Weights of a small transformer language model: 445M tokens.
MLP neurons of a small language model. Each row is named by its layer, matrix (up: input weights) and neuron, and shows model dimensions 48-303. Each number is 500 + 50 x the weight over its row's rms, rounded and kept within 0 to 999. Numbers have three digits each.
Before each neuron's rows, "fires in" lists the words (lower case) most often at its 100 highest values on Wikipedia text that the model never trained on.

fires in: "s", "their", "of", "for", "her"
L8.up499:575507524482440458633477439563566499543496455516540514544546443505545502486474589538492537419530462472515603548495575499512431482470542574477537436616507478621519465552509537522476505526462532500532555499433553474497548518512484475446523455381488522368565477575425481467508515447448508520498420510467517538520573539486577432383522486495489548543492495477472494433552529518551449408531544455530492345496438586581451494515421514395554486461522533517542404465568552419541499548443491484567522525465497515459562493386362564475534558413502465422537490483496545487485428424483461536550426540541442554494450552437510402514541563457538532443462389453548586536542442446526561548499522545520533491443467483493521506535488473535487547424484482580496451437420404434537549570412440

fires in: "in", "on", "to", "and", "of", "the"
L11.up1427:544448552443447505496530485491514470551441413439519479488467390476490575425436501516581484440453443447595441421505541480450489478503548536516485486424541595565445456458481478493559470632486518421505541439560574474546584575554481521579512456478470533508525462524553438496451535473508532472546503578588608484491567439443521487483518457616476523513516498431517430510492446536548482424462564578571586470461549599429513478483431521507458543502512498453508555514509560400485528538560430537575470585532515477473484536478506496432492531529505491521461476457459540525493523472506534440494522517532499532453507539548542500565442484535504441471510475544523518583467527499536486529464512509520524508452515440414511510541479422499552457500534469488488503482455431501547508480401488

fires in: "as", "was", "became", "by", "former"
L11.up891:527455527490441480575509485572500596521515486563485634494500576493497506517458494446541502466498517436443553507544490437500514540557434539444509503490389503525413491513485515431480447534482483425542442543473457490472490502467597514573514425418569431496502489525515453514534455537530520459498454572389440479535497535501503416487561463454515539547511587530479489507486479538502466546495496511428498553287562435574514477497498474534531408533418547485532603497573475562425459463500482494485497487500490554386457428507474504551547506541473339508555536454454466505502574428465494459466449545495503529578462493566531472574543428584503546502412539555466499595449489531525591503537426513500473506484478508586577513446477433445578529382497553540530513572474617459486458518463397

fires in: "the", "of", "for", "in", "then"
L8.up1859:551486612527564528487509527495415515537587526496499561505406499507507467438499459517622447460491472473586554525544455535477509470452529519479526475565479516557406411455524522470467468474447486456524512499422486448538529546462499537536518424620486500449469440577507564530493518548500484470573522562525485494494493543493514631475481419517494508509516497384544441478463550469479418588563518525471496587447586507540509519500507511447613499435519522519556483483363471510424560436389476457506538570448500504519459578461449447514480555493493465633481398581493440505509490498490571472523532537561464548452498424508513424549595516511488497435463458385402535563604534477529593523555521469550508409559463542533490501611478423585564475469512530493616550495544558524464468464536543

fires in: "one", "an", "the", "first"
L11.up1532:464487477520475357469519529484545490553553478526491452489459447526490454469571478497576628554490472533447523509484546554553586461594540412359571566481448529486530530501540575503483481485514482524555557410530502464416518484456419474494500486494561407533416516422555558453542574556458528505528443501442537522515514485454490507464508501495491520493495491492406568505478452509563581566482575453513506428506523511625298462529429582535507490417501551515431486446554432441553557488496556435460502498473509507443415542519555515482569422577481508457513465525491464511512481526538463503578519445462431434586616457510559437488446496448479572462362505490502426514557540545489598551516521676418489453514511541495562580452478456465520570460572495524545565447449500471505415546459540

fires in: "an", "anoual"
L8.up1435:444440521534481560519529546493489573509533540487526487586443439509587545481515454504493470533530529436570573494415539540500491501538527483465523520470457582445512529480459518492595480498493478465482521467513555511471476412533501491422416575574498538337421570501512459485564637468546534535562437493473444570497384509459438542482444490572536445452501480507450480481568514525441534500500505527481476592582594435553477458546409522582619572513448505470539599548501448436555479490536576459398364621486486479571461522570485599482461462559499435490522437486568464594549520545575450537410460498428480447516535532527564436461492483469464528509490487454440470503488466486558548522559432508472554426560515484507497462465447568499522537550601494464566455510472439627423491504521524

fires in: "by", "of", "al", "as", "joined", "to"
L8.up258:441458445572514487508491496522413529491506515543515467548531531488507552516491466408473543480473566541454490440514501461471482488425489531561519523466516507506602502569545511600485524509484500469490516455446485505569492498497533497379509527470498633506484481432479450473450486510497441471530433541459467494534491476539507494571473472523543447497503621556389447430610530508481410508489487551387366494424467526569554473486554604565524488528483454483485521567436590588484463458570675490545519459513512580495556499488529485513456470432566477516569429450524459499476516481470456506513551448650497491509510572535514334462547498513562515496504507532549530489494566435471513374562503501455557452548480397558452458508571467454511539542403422334502448445494591490463556510526403

fires in: "championships", "university", "of", "metres", "at", "college"
L8.up336:545554481583450501483432541533515517425464490539514529535460560517539484435525503524526445410455527420424465482553523453565536514533591465511422547549539522573472565528493508490495452401394423496624550500465477546460519510534561518475410441527499532587461569531467538395462431503527529478556497555459505485473520501518456486459490447514548478533540508409518498539475543470424484494372551446563476482387515476520540492475554553495428440448466470535554468526439519504533479491485487619430503465428481508489519467501535412444455457519530487484440541450395587544449351535477516423521506505487418484498462494480493449520541510465555424482414559573509488534502564439504500439352550403384621513579526479461463523518504510499470540428486471480513594477456376516468526590475523

fires in: "the", "in", "on", "from"
L8.up1834:562469367551501486535582617471563440478513497517472536516541493530443464520456522478556507471540499479500531605546561504536427501474529520506421467605444449540525450490533515528481490482486470456530515487446482526539562503555528549481441431545495524443557505581475502562511446474481533473517464444524519539483429561453397544458390436557465555477553489487450546478556444446490455643520522491569502474452515541565498476573429596508504477440399359454461503504539509497430531526535425475643553550578454575511508495545450577483491532477514533571469490529544537567588417466448544428431415457483460496536577513457496393447447520557513401462608488497562569548523419540519525481502489543503502544570598519585499519610559437574509473501428514428495542531459544478468502448475485

fires in: "which", "has", "can", "have", "that", "in"
L11.up1281:602443502497526480486476494612471517477523510509576532554612482560435430441508507519459457461515452453424412535530505541481484515441388508450525607435387536558483497479543480507518455476500496406493415582496407526490481413605550439542465474534520566562411493474615538460484601531433545532491545465488503535515480470555422551585538507521454563539502457510547417438552489383471430485416535451555503472514462584561476541515518541443527485504410417443574498475484523491621514531561531490501506458472460536502481560510607499528429357473603576480492493480487563521476543484543444469449564454408597482555486468341367491442546419485540453537578508500503529564641477553479496567453504568520497502537431552468474549502497550483515418520516504445520563527549421498478530496454518

fires in: "to", "then", "also", "first", "even"
L11.up1367:543452620506480525565422481501399597424494349426609558534529510498528518567471501442535427561490512338515366449524464436453421486476502497456523398520503507505554541507483450540442495519495511503513430548419506441389562473472528546505447506580488515456407505476484451584477527460476530468505404488500475598444512503494515521493501491568402522520479441522529404484475461511408485553460410519503572489470462550507529525476545441423518532527556440460561546514646553547500548486505497481582532520594458490496521533478557567592481457562446457404456588534432543451534452472450506475522503535479475616561478502559564465409526549538389529420507540455487477534487403452550458571592424528499448461527428522414439525530463458542562457440491536499516524562502529515455586546411517

fires in: "had", "has", "have", "having"
L8.up1485:567530535536447467504497428440578498464428513515478553483527498454576530484531460553548474504539582563477418537491508491515449402519456449510426458501492526486488507443524486545554465502383423518464562517547425555496583501519631592554425507530500412540485493545511450548533524556521580497418338477472364519417535542553553477480556476495374484544560523508577550448446475450449474468498494492539568498464493521542523466498540498479441526532563520424457513472498486413488542487575495445527516508542408521515417582461549442470481412437454379487561508451492434500528479429530521468526491456609442508592445483564481503486526498508583510489540562510502492540508584455493510639522493565607460503525349546454575484446545470478490506484532414507566506490546471499589472534523546

fires in: "her", "his", "of", "s"
L8.up1645:539533494545542495567546490487367540512522430537496574477468492486554523432491458504527508518452536554539476510498517501514505467539505529490597423549472475471533478495494590532487533406577451512590431463466454524453471454525414507544510506519539519487518520568453559432482525500525477497546521547448578475367465446577492529515499629403479452559472502492508481345488593527489477496518575516413509457498413592461558449453494531500617516418468395461425500469426606533455574514585499481475481526478475482545473538462477540445548520422569523330405536370472480573523529547432481557573395519463412425450519407466572379425484570442456482562461509550525408465481511473551490400463551527455451535484492619548392475515480455509557522473512542489538549460525530511564514487540516

fires in: "an", "or"
L8.up716:442368492490468484450525587429485537480477531523520454522519469568526486375527426492521552534519489496452537485451460429514515561438481528469511511492450438416549522411489538541528502474504543484411508460481549413466574471463387492470489513521556555545430488522559463417580445467433450591518503429474551607519517515464511598441565442432628446539403464528483482483456611400473513459573501481580518535464494534567501449505476510539565592440547554472492560586482431515512552499461570411513378563498505486501448426528455543540509367592481417525553503533555519532517453517541501540566457535475483503545465507438521507512480529582488538559501558445622551504560431514456527427552522535561483527500465524534539558510533531475501539465569440549460503470553505414506525494645547

fires in: "a", "augustus", "aforementioned"
L11.up2173:545475519502483460479560534498473536521528544499605443412503530510511462561462435539474510470467512409520611550453443560430483581493451429599487507443521461496488421501538527481476489548529498556501551489435526466515543476453562468538562501512481460455570430484456599463439510556496516528532576576442552515539504476488437467427546416520409505418585547467560469644532484507537579426538484500479480445504518439518534536589553520507549528537509535495511468480548520470500425547589461554478522507533507452473536512507551426496503530493538532373476455524308483472539524471539531478534560482545510507529513413463536426520500538418467581442555547486463481491601560460532482420523409488515502508426413526510493449503423522547483560535475614547483513525404449568527458457450502

fires in: "s", "had", "of"
L11.up2089:517474365529437578461535389504505484404415477477466488507579545483481546455566545632575458480497505512441460485474526447476518476534460508467522457595597472513589526510493516533495558547493473540502514453655448483510495521627525469520503450477412537480474476486348445588538508509519523391446461417515404374406444484474518409468545454523533512540483451512452517550464514513533466527475550405550548589508515529544538483415482502506444426491508456497500498490512534485517500450503559421496487464447425457523435475554477533477456510452527386519455525547415493402450512485545496532440463538525468513610435488528464416507499438554465509533570493517528527448603551532462440479469538448507479452534457561632531564473527450507486550564573521560481427548468455530568512531572512

fires in: "in", "as", "for", "of"
L11.up2110:511474504438443465550500502558464517544562411486574469526503506480493454487567472508657522547512473417525557517371562514440505520446510544508462529444489509520574480505546469476535506512476532502524454521468459499504497542463486450467487455555538413491562449540430430418545472472488514566533491493419509457474574517486577457448474552463416603483522527500533570510509543531524461515516658525527520526456515392449457499473442422523571525482510438535517548498584538446443495516503441498590456452453545484456449539423483520542459470426526517476530432595450433416432485430492494507470469453597465454451480543446462507477425541484581580545448514475453482543510548408496504474442507433580550665510483552530525446480521505471552539540465512461506558388455466415388482626616528

fires in: "of", "recorded", "to", "used"
L8.up680:438565556557510507432487366438468529534511436476445362536535509556499534576477576468496488559484541564492508522490489576587499394551437559535531447432546477550491382499452532487564475577498424535543534553508470431601625515471491596496453551507519492419543511489436456482422525519420528500492498537513544537613491502464530546537566473527553415442558573468438452459475498485507468461482472545508535498516414610552414549389515669489506451478478561472565477452465489573496567471485532450554512477458543480476515528485543501514499507595538428577479485438520598526533418495498538580456491576388485516520497543629591430619486457410495606470444511466459550465485570392491479505488502425548561503570427573457541508471516491534418490497467485448536431492491534541518468558445434

fires in: "a", "two", "three"
L8.up2040:467489385471511528514467444431422485521578503511634470499521502491573472607580500535458431478558490540564394469481503455480540574414451438425488537515509521492553557505549520546510558425482447472462574455531481501485489532521572498467452484588496534433483451473452411596550535464497572390501416521479584517521519511594466529513466411480474506434484392447494515497570515505427541526567545483476516571546563508466549429555508470514594441470573484475520473485478552558467455514426493517459451405461569338560417516521446500456449488502562505477496498585452394405483550510490425507529483551591451551544437493621502527483374452402514505519465448566488515541481472610612419493521560482455491546477485498589341428522570474519511476497466517546519539559461470538537468572512489

fires in: "a", "two", "three"
L8.up1396:506431324570493477491474518549457458542488465498529392531570570530520393499434455583467505409595418517521433523475500446509515646551485404564466409528538487489554491534592553583509488544553567501499478533462517490564505562414475530441485470536504488418502419464588512520407515461574470577549466456523527497572465437475490423590411511573457457581497539420553528475478405594543486452506476478435545494513520500499490561534485484461480499495484550505523533501523580559549500545539488531495513505486525489561546519566450444493583425441566580470537500536425547407555506497554486515516414533487377485548483484522543421583480485464531577446478464514468570485494485476539524493611434492427538602534515540517528410527519528478458548536571431511462470456503498526561434494439489

fires in: "to", "with", "a", "and", "for", "of"
L11.up1326:405480515541456531452576518396498414523483530475440521476516594522522440491545501545408576557582510540531417526520484563438500461538536535551515496387545470534543512469495508517519505479513437534490624572511452386485520488511607485475525401478443580544485468478488528435449522495549515518509485435517537400419468527435540484557485583481529445426492475399467496491524455467532466440585499449498463490446534552426474507552457525470493394508452450594437487544526542426514431464624551361451563541515524468482448613563515437415534471492481470444508504479471578553567516509591498544578567446527483474539576534508517517492514473458574531523431517522545509521524498507535395515583453509381562484448531486528516367632504429588544536466514532527565543421481496464566420520531535

fires in: "as", "at", "of", "to", "became"
L11.up1167:435425454556549442484497470488510558498487521428524567483555521598624433554535503480545524425493450471451493468372526531434404555469481572446523555528539529465463471508475484496587442557503539481501521491544547513477484511565495532614409492488537520478514449554538487528498507585579430539438449431456481513512525527474476466538503498489484511389527506529537435499486522529485421416529451445514430530576488537563486445494503385478602588405619545489529526459513540514487534547422502564501495470530537510430489410493512433491556427434490515585436432515431436479516492492570496561491469438473512583448501546585479487567464487544465517446429416521455472503550474469443506517457419495553485554562532424421556569539528453476521505502456557377374480542503554466420569470491396

fires in: "his", "s", "their", "personal", "public", "legal"
L11.up263:365493470445438536491524480486523572500482479555529488414496407550583532503470530600501459497487528439536528486540488544484570451565526503432463515536477421484453533528515518496496477508470482489535496529501454477557480451490474478576469550457496516435533473569462517470474574472502513484529465494511573427467526524577492502608477480406399541528622540494541543473469524595561535522510493474535512505450610591498497475635501475460551449499533508375450466508574558507490558526523473475524464540434396490506424513527436526468518444452641468451478600450541436487493390520525557467491494544490424490475499483504491543432514423426487600517432515474462455471524399546577533503513378443520476432534516429565581424536506429571508503512510467437475498582554454491566449653392409

fires in: "the", "theme"
L11.up1634:562513495465516462439474504518489520427459540493553559517503461540456464516500531511426442494533436439537548579496540541426441477512551545464479548579510582503455429481470532465505481540595569521583595569528493523572591500601483544509497498595485486437440564466417478456532444494493580527523548478492488537564488507568478515561435394610509481425415496511470497534625526507706455505513485510503579529421539612507512442454468505518508488485513605424491482521438429562505523482616522472537503507506535470527459454548472479459517435595511455525470490565401497498537442499427526488494527502527503544537546519476504554520477561513513579484556442496449489548531575481569519501480569566481462505530580601360407442486541456472533495440509546530568477523489473415512425418505434

fires in: "the", "to", "and", "by", "her"
L11.up2217:485491604627419483564448415505469538548518421430562541494479584448489488562482514568471514484443515463424569491534510512516461405488531572519476482546489506489488489491477592468549500552510516475529446554491515422477491496512493557526497448556458511487550605538436437607481540493550500527462522485489472496555433471551540533528573587457506533586465475440531466434582526489558428505491493517559415426471434413486563482429548424400550568479489546500487506513434551520489465551540565426446540571437544505504596530493519601586479498541490571479499628562526531434477533578457568467422410488568493501467546464484519524503505489578525529414521484473460495537449492436591559455519447493510528495449521486461488420556462486393516379463450549479465533512476519531531448491474492

fires in: "be", "the", "is", "gives", "are"
L8.up2184:435476478445591499560575582507434456452533498505517537502451497560467363423529503523529528473475489529537508525530492564454531488495498398438489462633504466431466522555377455469452411513443432545517444571581594471526474535430507535550499572420489532487493439550491525523580574479496503577589476502532546427599473431576539497528415513511396471564577500528632553567494546509525492509456526493508509452444553446511569540539495540545558426449475466459533446459490500447496544520511480460486436453563459419510495613655540486566459464523454472495491501581467547447532475582511508432571493555587534465461516455429514537543454539508401459507501482524461490578559433511458523520507500346545459474512468519421515507528500427458548518522488523537540482483430465514516498438568449

fires in: "as", "was", "appointed", "became", "named", "also"
L11.up1001:559429457478454534546509542473554522540531461527494591517482568511557489517460547463528535437448529478549538514531513434460453519527387535539531426476523467495577451461418526546511476423516459391577509447516507525519633462444592468509463491472575535470528513467491497537621510495512450484505478477507473388467502457401443511496490543389453540540450458510513433477448425520468465449520553490470425500512483544544495515579488441432495529574448461506448651591524563561534393547531483553451444389566457500437529507523573490599550388408475543591431522473527469494477527485505450460454468541495547526518560472492489557457503597538491613476519463563497326525486491560529550563464478544530543454544465537500608549504533504474522498417528574569519519465506554481414401402540476

fires in: "the", "s"
L8.up708:487485409457432502509458486420523525484413539508468549497560393559439461566465549445482482482503497471473496417535521491524554496416505519511428551520402498605434520481516535537488438535429562518484459496472561511472471545546506528451502501599509505510495396366476477439548474491478503480553467519495571426521476503603595517555418489420446545508503532582500564515556490453481494557481506548514562496435538559612546449454518538487475522441471589348449460415490519565454497584551507532522488536562480493520488485411412453532514448473598510487529492542480429527493401529478480533601412451450464521507511587448527512453451529446591496586505559499504559534487418535500486508503430467456454471542421512544465420506506338467484512538528423479509547458416541477425557606484442

fires in: "that", "they", "who", "which", "the", "it"
L8.up744:575465456488467379514522485527463561476498473555459574468534470571552508652471530492445447526433405534490553588517510544463555571496469561516485595469449405544507420436522503430462445483482532590471454424429502476426514469499443563479477495581585451518539584459486455491480521458513462569651471428598556555563510557501512482429477513625396571529457481481479555458500481438557485586466464480478516529441482516498516458535536523381503423555536592442494574506537518456472546449492445410504503493539474587490416446427469518512489511545497442531539542422401479518454503524459459584485611483581534444500558451516529524543542479455506513513512428458492485411609510511467610556488444519478517431513505491544499498523550461428511471516460516462493528591457483318483566502507499

fires in: "and", "which", "that", "also"
L8.up908:419494434518622555422366545439505513501535615608522532513600378495454543493485525524516488398447480528561411596488512412506528465492418462560496522506467461517586460426502631576541528469433586478516458497512506508513539463515515506485456499438516440586476477492420517436490466444399434464478464527499547477538599483394506413514450453471535446480555435548507504464521510522462478486471359551487445571494474519480483510471425521466467534447422546563518521503478436497522545503591411599493454596612522524476406521471535444504515483515615447502516622515467536538483509536504547425464463491514565544564443475551483431545506512524557522464485595469459397493499522602530474539514493483517487605502420537462535485508512477546490530395514514447438553502549556409496531479438525

fires in: "s", "their"
L11.up1043:541501455554459455559452455509470495533508548591512536467529509587478516470452504517499463528534468473524537435476534504544521547450523509473438609448420426462543543557467521582429430515489515408460502438500604476426513492517504475421576555524504519436513526508502579431500471468530471467515506561442487392493475550525576444534553477502488471528519466520557550472517584538583571580486482498506524514527450579551473477492433460551529586555410524546496470467493461475549642497534513524544512521500588515451519370514504561540523424636583477424524445452519485594447350536487519432517458493559505550496547534542566418475510472483515559519554550507510430589481395510536511608488447550528455534627513473577493409497492403518496505556465587511550570444447537472384518508545403

fires in: "an"
L11.up1172:467451503581505456504533442539490451425495517563542371586546394528607513549442468488440540553481527612448544515470528496491493493475460431496553466512511450476480440511511460549563548437528540435484517455438441440540572441437480489416517456486489552447502406486498439544489593553439453540538526508392481499562485520470553435512482460588541542444501588497437438415442480495460475550449575439508469509492579395576478459445431542531508454538487460533463498571492484525443567457506616448447469581597494542562568492506473482475485448593400587383471426512475413481571471492604369542483519556576457489581502582492524434524485479544479454545501502557437487453504429460479489429512408559482532510549511478461522497540484559478473552469471525517562544448500439499492567607489459

fires in: "a"
L8.up795:494474376455491563454409523480549507519495499478499418423523498503514455478499477492462475515512492520526419537531531516534513545528489457519395474430602426518474506443592575492452536509572530526499529517526535440401515438470475492561562480470530479489502470446478513518461618572490498486591590616531528382515523500550455434584477492515523501418479532411641576598609449527654472437525485466408465489554554492432487512563432504512583546441532468503503514453500538559441479451566450472590574550470499525524416483546510436545505503599554498382583525497342525541471518617568567527536591445527514448577559525476464419516410528454524467538516509499389487474527452468537482477544532500487439545473417499471496547475520513488545479548473475586490498543555447499450384572411519

fires in: "but", "and", "by", "she", "he", "to"
L11.up1386:477513388505518559493554438402431624438519506486565506593435492504467649503498396583463551470493483521440493480577461509453546451501474509442504605442464416554546478445529443452468491443513479481488491553466555452469505478522560566520497556502503470527544584533479511595493485364500546449581516458534475566297478511522477558378524554533481531470523478435434481552488461538485509497528531500471508438424499471476526514490473497512572530386430555503540473540433541489493422484470594410480431446466394542518496491517495499459602506506558502574565538481495552622453529398513612553408506520495498502530494483521541482519573497499503570481497560413540585567463432517494523424489569520481476518470458512513468460506486505576573504545509576462554572528418549514510514460533441

fires in: "an"
L11.up1136:531458635543464557501414513395517529568506500556433462545472438472518418390490529470478613502506600477456496531361480495561509493515506490448506438440380467417570453577528527534518487588422543474533444404490554538432484468576453484453483438541598511498512436462525428466492520575533459479549505471503406486485461571442547506476511589450601563523495519524426500479514587468417521535537570541469470550493502470649554510532530468563527483540506555446539574497513498519507538506492491511561386582453541520547520534462584458540490480522475465463482568520487529452481444446447475538507489562538422487561498455553583458576362450555510481453405462549480483492501444457526534470466494508426527575479447470485544543505444581499568538508553538557505530427599468543524515530464524

fires in: "to", "from", "despite", "on", "with"
L11.up655:496551425527563474584539439503504557481565507495458521479407516565452465478548454497481509530506507529533568508449508544451427502463484505509488428410532474564465493437511536470538372553453488548519554486524482524486472411478462467590567450428506517557518533474531531598521529467524489481482418474562580425472419556588456450492625549548549492503436514549440513538559446589472537612543463452457495533433491469534494494524447466466501459482467541471538575469448610494494543586517625481538481487617514493417522513472481531495556598413550492492491526577565567421483522521468523439546432459453447428484531482479548395464553504512475505393492455547491483445484438470548460446594496505536493434519542421471568463562577413476621470487537474519475542440521417568404524499497490

fires in: "as", "to", "motto", "titled", "was", "be"
L8.up556:483523499485497529467540449492429506536510489514524491565504487490566367468464493519487529478470396509500516392429532540364487537540540433512496483471603512586504490456483496429502380410478381462580487489488477598509522503598515527551492514482491465532489460460575445442490627490525603539471565550514503518511410432474518504445531609493525655430526464464467466530612472462441567486548536466555442577440475467528480453491500495457517371430478550501430538456493408444547517519526537440530544473560502402534496555387468516530532462504478579506512494472557459479486566464463464526549485479520417459510521458536442439528447529500414556474501509455487519485490521431397568555509458565515463549394490473463550510492517528586536517555548602387417573442525501432485485484542599

fires in: "it", "item", "satellite"
L8.up2001:438497545499512487478529488492504549447557574524444538516537544484427567491500537471509453465479490500501425509474503514473475535557481553496436508527458495504620539430512386551444547512531616519412501491450511535442524405543441551551471526615414478482400488537567594493533541514556510524620482487542561518423546545480465475507526533615503518483494456526454464441560418527539423495479446406505509502547494439460510621429498452470570495506452560543446505473560478499505569461455473526534458447493509470512569496539526474617446511454479516450575405522460548432480522524551547522479496498515540432487457462536497450545517445489505483466470491508487463502441451555514516595590528610477525581467518499461594519569533518492464495408580539513543521433426515418514503555592489

fires in: "of", "at", "for", "as", "on"
L8.up611:421544476519473501425571539432475499478415553463399553549490608502472496451563397497502542505519554505490502496528470483519466473498509539500510492523533495532479572535532459480524484554468608547603415481486426525556520463492548458528364468478629513517506499584437479532537431405458504517500548433513459506476439459523504438480517537410550591480499531581419588487535585499533479577554474549499462481559568452408449505538477525422539489475476415394467548528458550492534492527512500501558500512459421457534490461462431480557557492493578566455514467391567468539537510535500493528456473365579588433517493542507461554507456531537623564486544405522518494504458471557483616355518466507601424571531560525498511448442492497488448504458477504480537513532505459474440436509489485

fires in: "to", "in", "at", "of", "a", "for"
L11.up2044:494534537579530569531536537498455502497467433491513467530431536553424449566498465489448548494492480496518385436471544465557504469463552512568464490515508474550472513557477482434535515532548479443527517460554518469517502471498504560550397579519441529497470496523425608437516555473469480474541489525501438506411429595539520449418602551526491480514512558476444542560472563554414513520533542497634498568484486471527463510539548454458549500524491553389445611521530551549441502512642521460498549527510468470499435480477524367497527572580515503550513540441471417562565489562499519530501526509488502492493489505546446483469395641559515458467489489546462485542465494499456501555547506451531453606544492526498580502454476551453529499474520459435518575429517516496539537483458499

fires in: "the", "obligation", "obligor"
L11.up119:551485449446452364418518395497483464532492473512617518446579500544512589465463457445486480561531447407495567464557591536485522531482476533503546531529510512498421496520527459553483442454504520569564461595524530530441576610522497560557490529535492474578453513484478525532582460509507442471526466499402532568596456466499531491472500501494375488580350500514477523580512436489497577499510506478525530432560459507462577499456528521507465565492577499496471523539448420625567559562510532488442513539490404474463545560540528566455523492450533454569415378493411511483491603489502521499609510484505457466515511489481450566481471487459521425518408486481407503525485401532457490472488444446534431434480435495559410519527480425544484463430504398525571360544450480550505426554528529

fires in: "in", "from", "to", "on"
L11.up1879:515495580452601536452482500519508629503408454476469429488469461549415471573565447488440521461636412433504647585523546522487579544499467550545595441475598499520526495524532582418494529582498532515514466463551460519446528475463396562561448516489482472528518546456488574482530643463499616466529499450479443525534494513502462523491481543619526534520534398514464591430486468502433561525496632525568512515405546486527524506505481532488475376432523443549566524450475512469471486533513534500497499417548505512517475557450532492488484553452548453494482457461517430489482499547443480510517373479452484512507491523526460519426458491559449527460516586532599551648508415597622422449441526529517550507572483586479535495446515551548526511400535451570550567461479514424421567415507555

fires in: "in", "and", "from", "with", "as"
L8.up835:522523437516494526451496462516463451437509559467480397585462455512462585528533449519497469531511438487526431566458511556460526474551450605561489563553559559535510522602528503433547514574543479472525469486518474477449614591469425549427496452514454553512548491549517512618606635552571519498541487506537541524491473519461550473483507483519537513584513526540488519496539550462554482526518536492495483523442553505516461498529442459553561566486485552565458506395444463427475486429501479421495551461428486523480591551460575456535453466480498471550574479514499536526483440513394538431496478512481545367493548503410490488472487515531524496477516451485431542486567495552525502442583430498528553504506523568481551521530532526470526457483445511506503456540439461442431596482497518

fires in: "at", "roles"
L8.up1721:463508479568421534527566472438425508575389501540533443548498518513549475391553469554519528506492484517529498483450545421549427557433494495509561565474551504539522478514515565482431493527530468527512490545529455423458496476464480455540478614416570489502416520539459453545441430451497578480477474434500497519486516493436507492496537535570483476477610536496532429539587575456429580502501502521460553448581505552540540550515553498481515605524450512462480441543494399509394554499472548569458494548453559359530473547472368419489506485512499516424449412498539516531370461432500453480408510485565449484458415525608440485511373564493565499453457427453446532541483434436469477586448441498516502523452499561543537504459510353446547582491521442543471473543513519504355582561449507

fires in: "the", "time", "that", "life", "this"
L8.up298:573536506517530503564456511503485540471396497563526473518491489477462465600509381523541418550567360628515520595482415520528521474468577576542419425495507511450544496638509568515421528432475494491503496495508505428511520572571524553432552471517579422524464461453481455347471571518516540508552456526544459524582515439511487483533418518502464456444464545543568496597469509484556489481478466554590506502568380512454525424539523519518477591506472472452440490559503507508439464431495584543470552554362511631501526545454437468447430501402605460433488591538441455508491535569460536498522477564525552447539488485442581521488490492485512507472476545472454470500500453488395539557527545505440444507540482495532433527463587484489401506422459468480500605442538450486475478568489452

fires in: "the", "his", "her"
L8.up894:417519497498524463507546419537473483540450507584595529492512444515559450654414544563449452554521449522484531476491489494495507465469519572491522478616500558451497422497484462478448424419545616509498490458506579580495451453559518503393481581497520505498575535479430533438461543548487439490492473470424446484487488602536464455541433442356474434532473427487508516540505524475495531506452566429529470519505490530584432464399458536532501455499532533512460524514558597529479490564542487442534547454472504505461471468517472494597444523511478542608540476556575583506572464514492547525574540511394573435522514527510467536523574488429492528511495570446518483534534561514618519593607555464536433440440505428463503458488502540555417513459483530476448540501518445388537515540533480

fires in: "which", "that", "there", "who", "where"
L11.up825:513511466478542459524430530465479531581448553484427511553550457479519492532431508426439549448428556519458496528464517528482529436512541488561459538414459388599534496511492485521551496495515531477434374519523484468604522496516489503447469487437550429574466545567483478614484495518448574440390562485535545581394481514488516513487463474449474559535520514497508557507451499458407489517458494455479547478526524505505556536450621435496534443492458473480574331476401542414503554532626499420540494580386480550535512529418539488519551543532532508462476514507469519510600510471487584512502531566536532405668511535500378492427560483505533482520500458515484418585692383514404474477434526553491503581486526618380537506519476458477454456475450580540563533582538542508475390517495425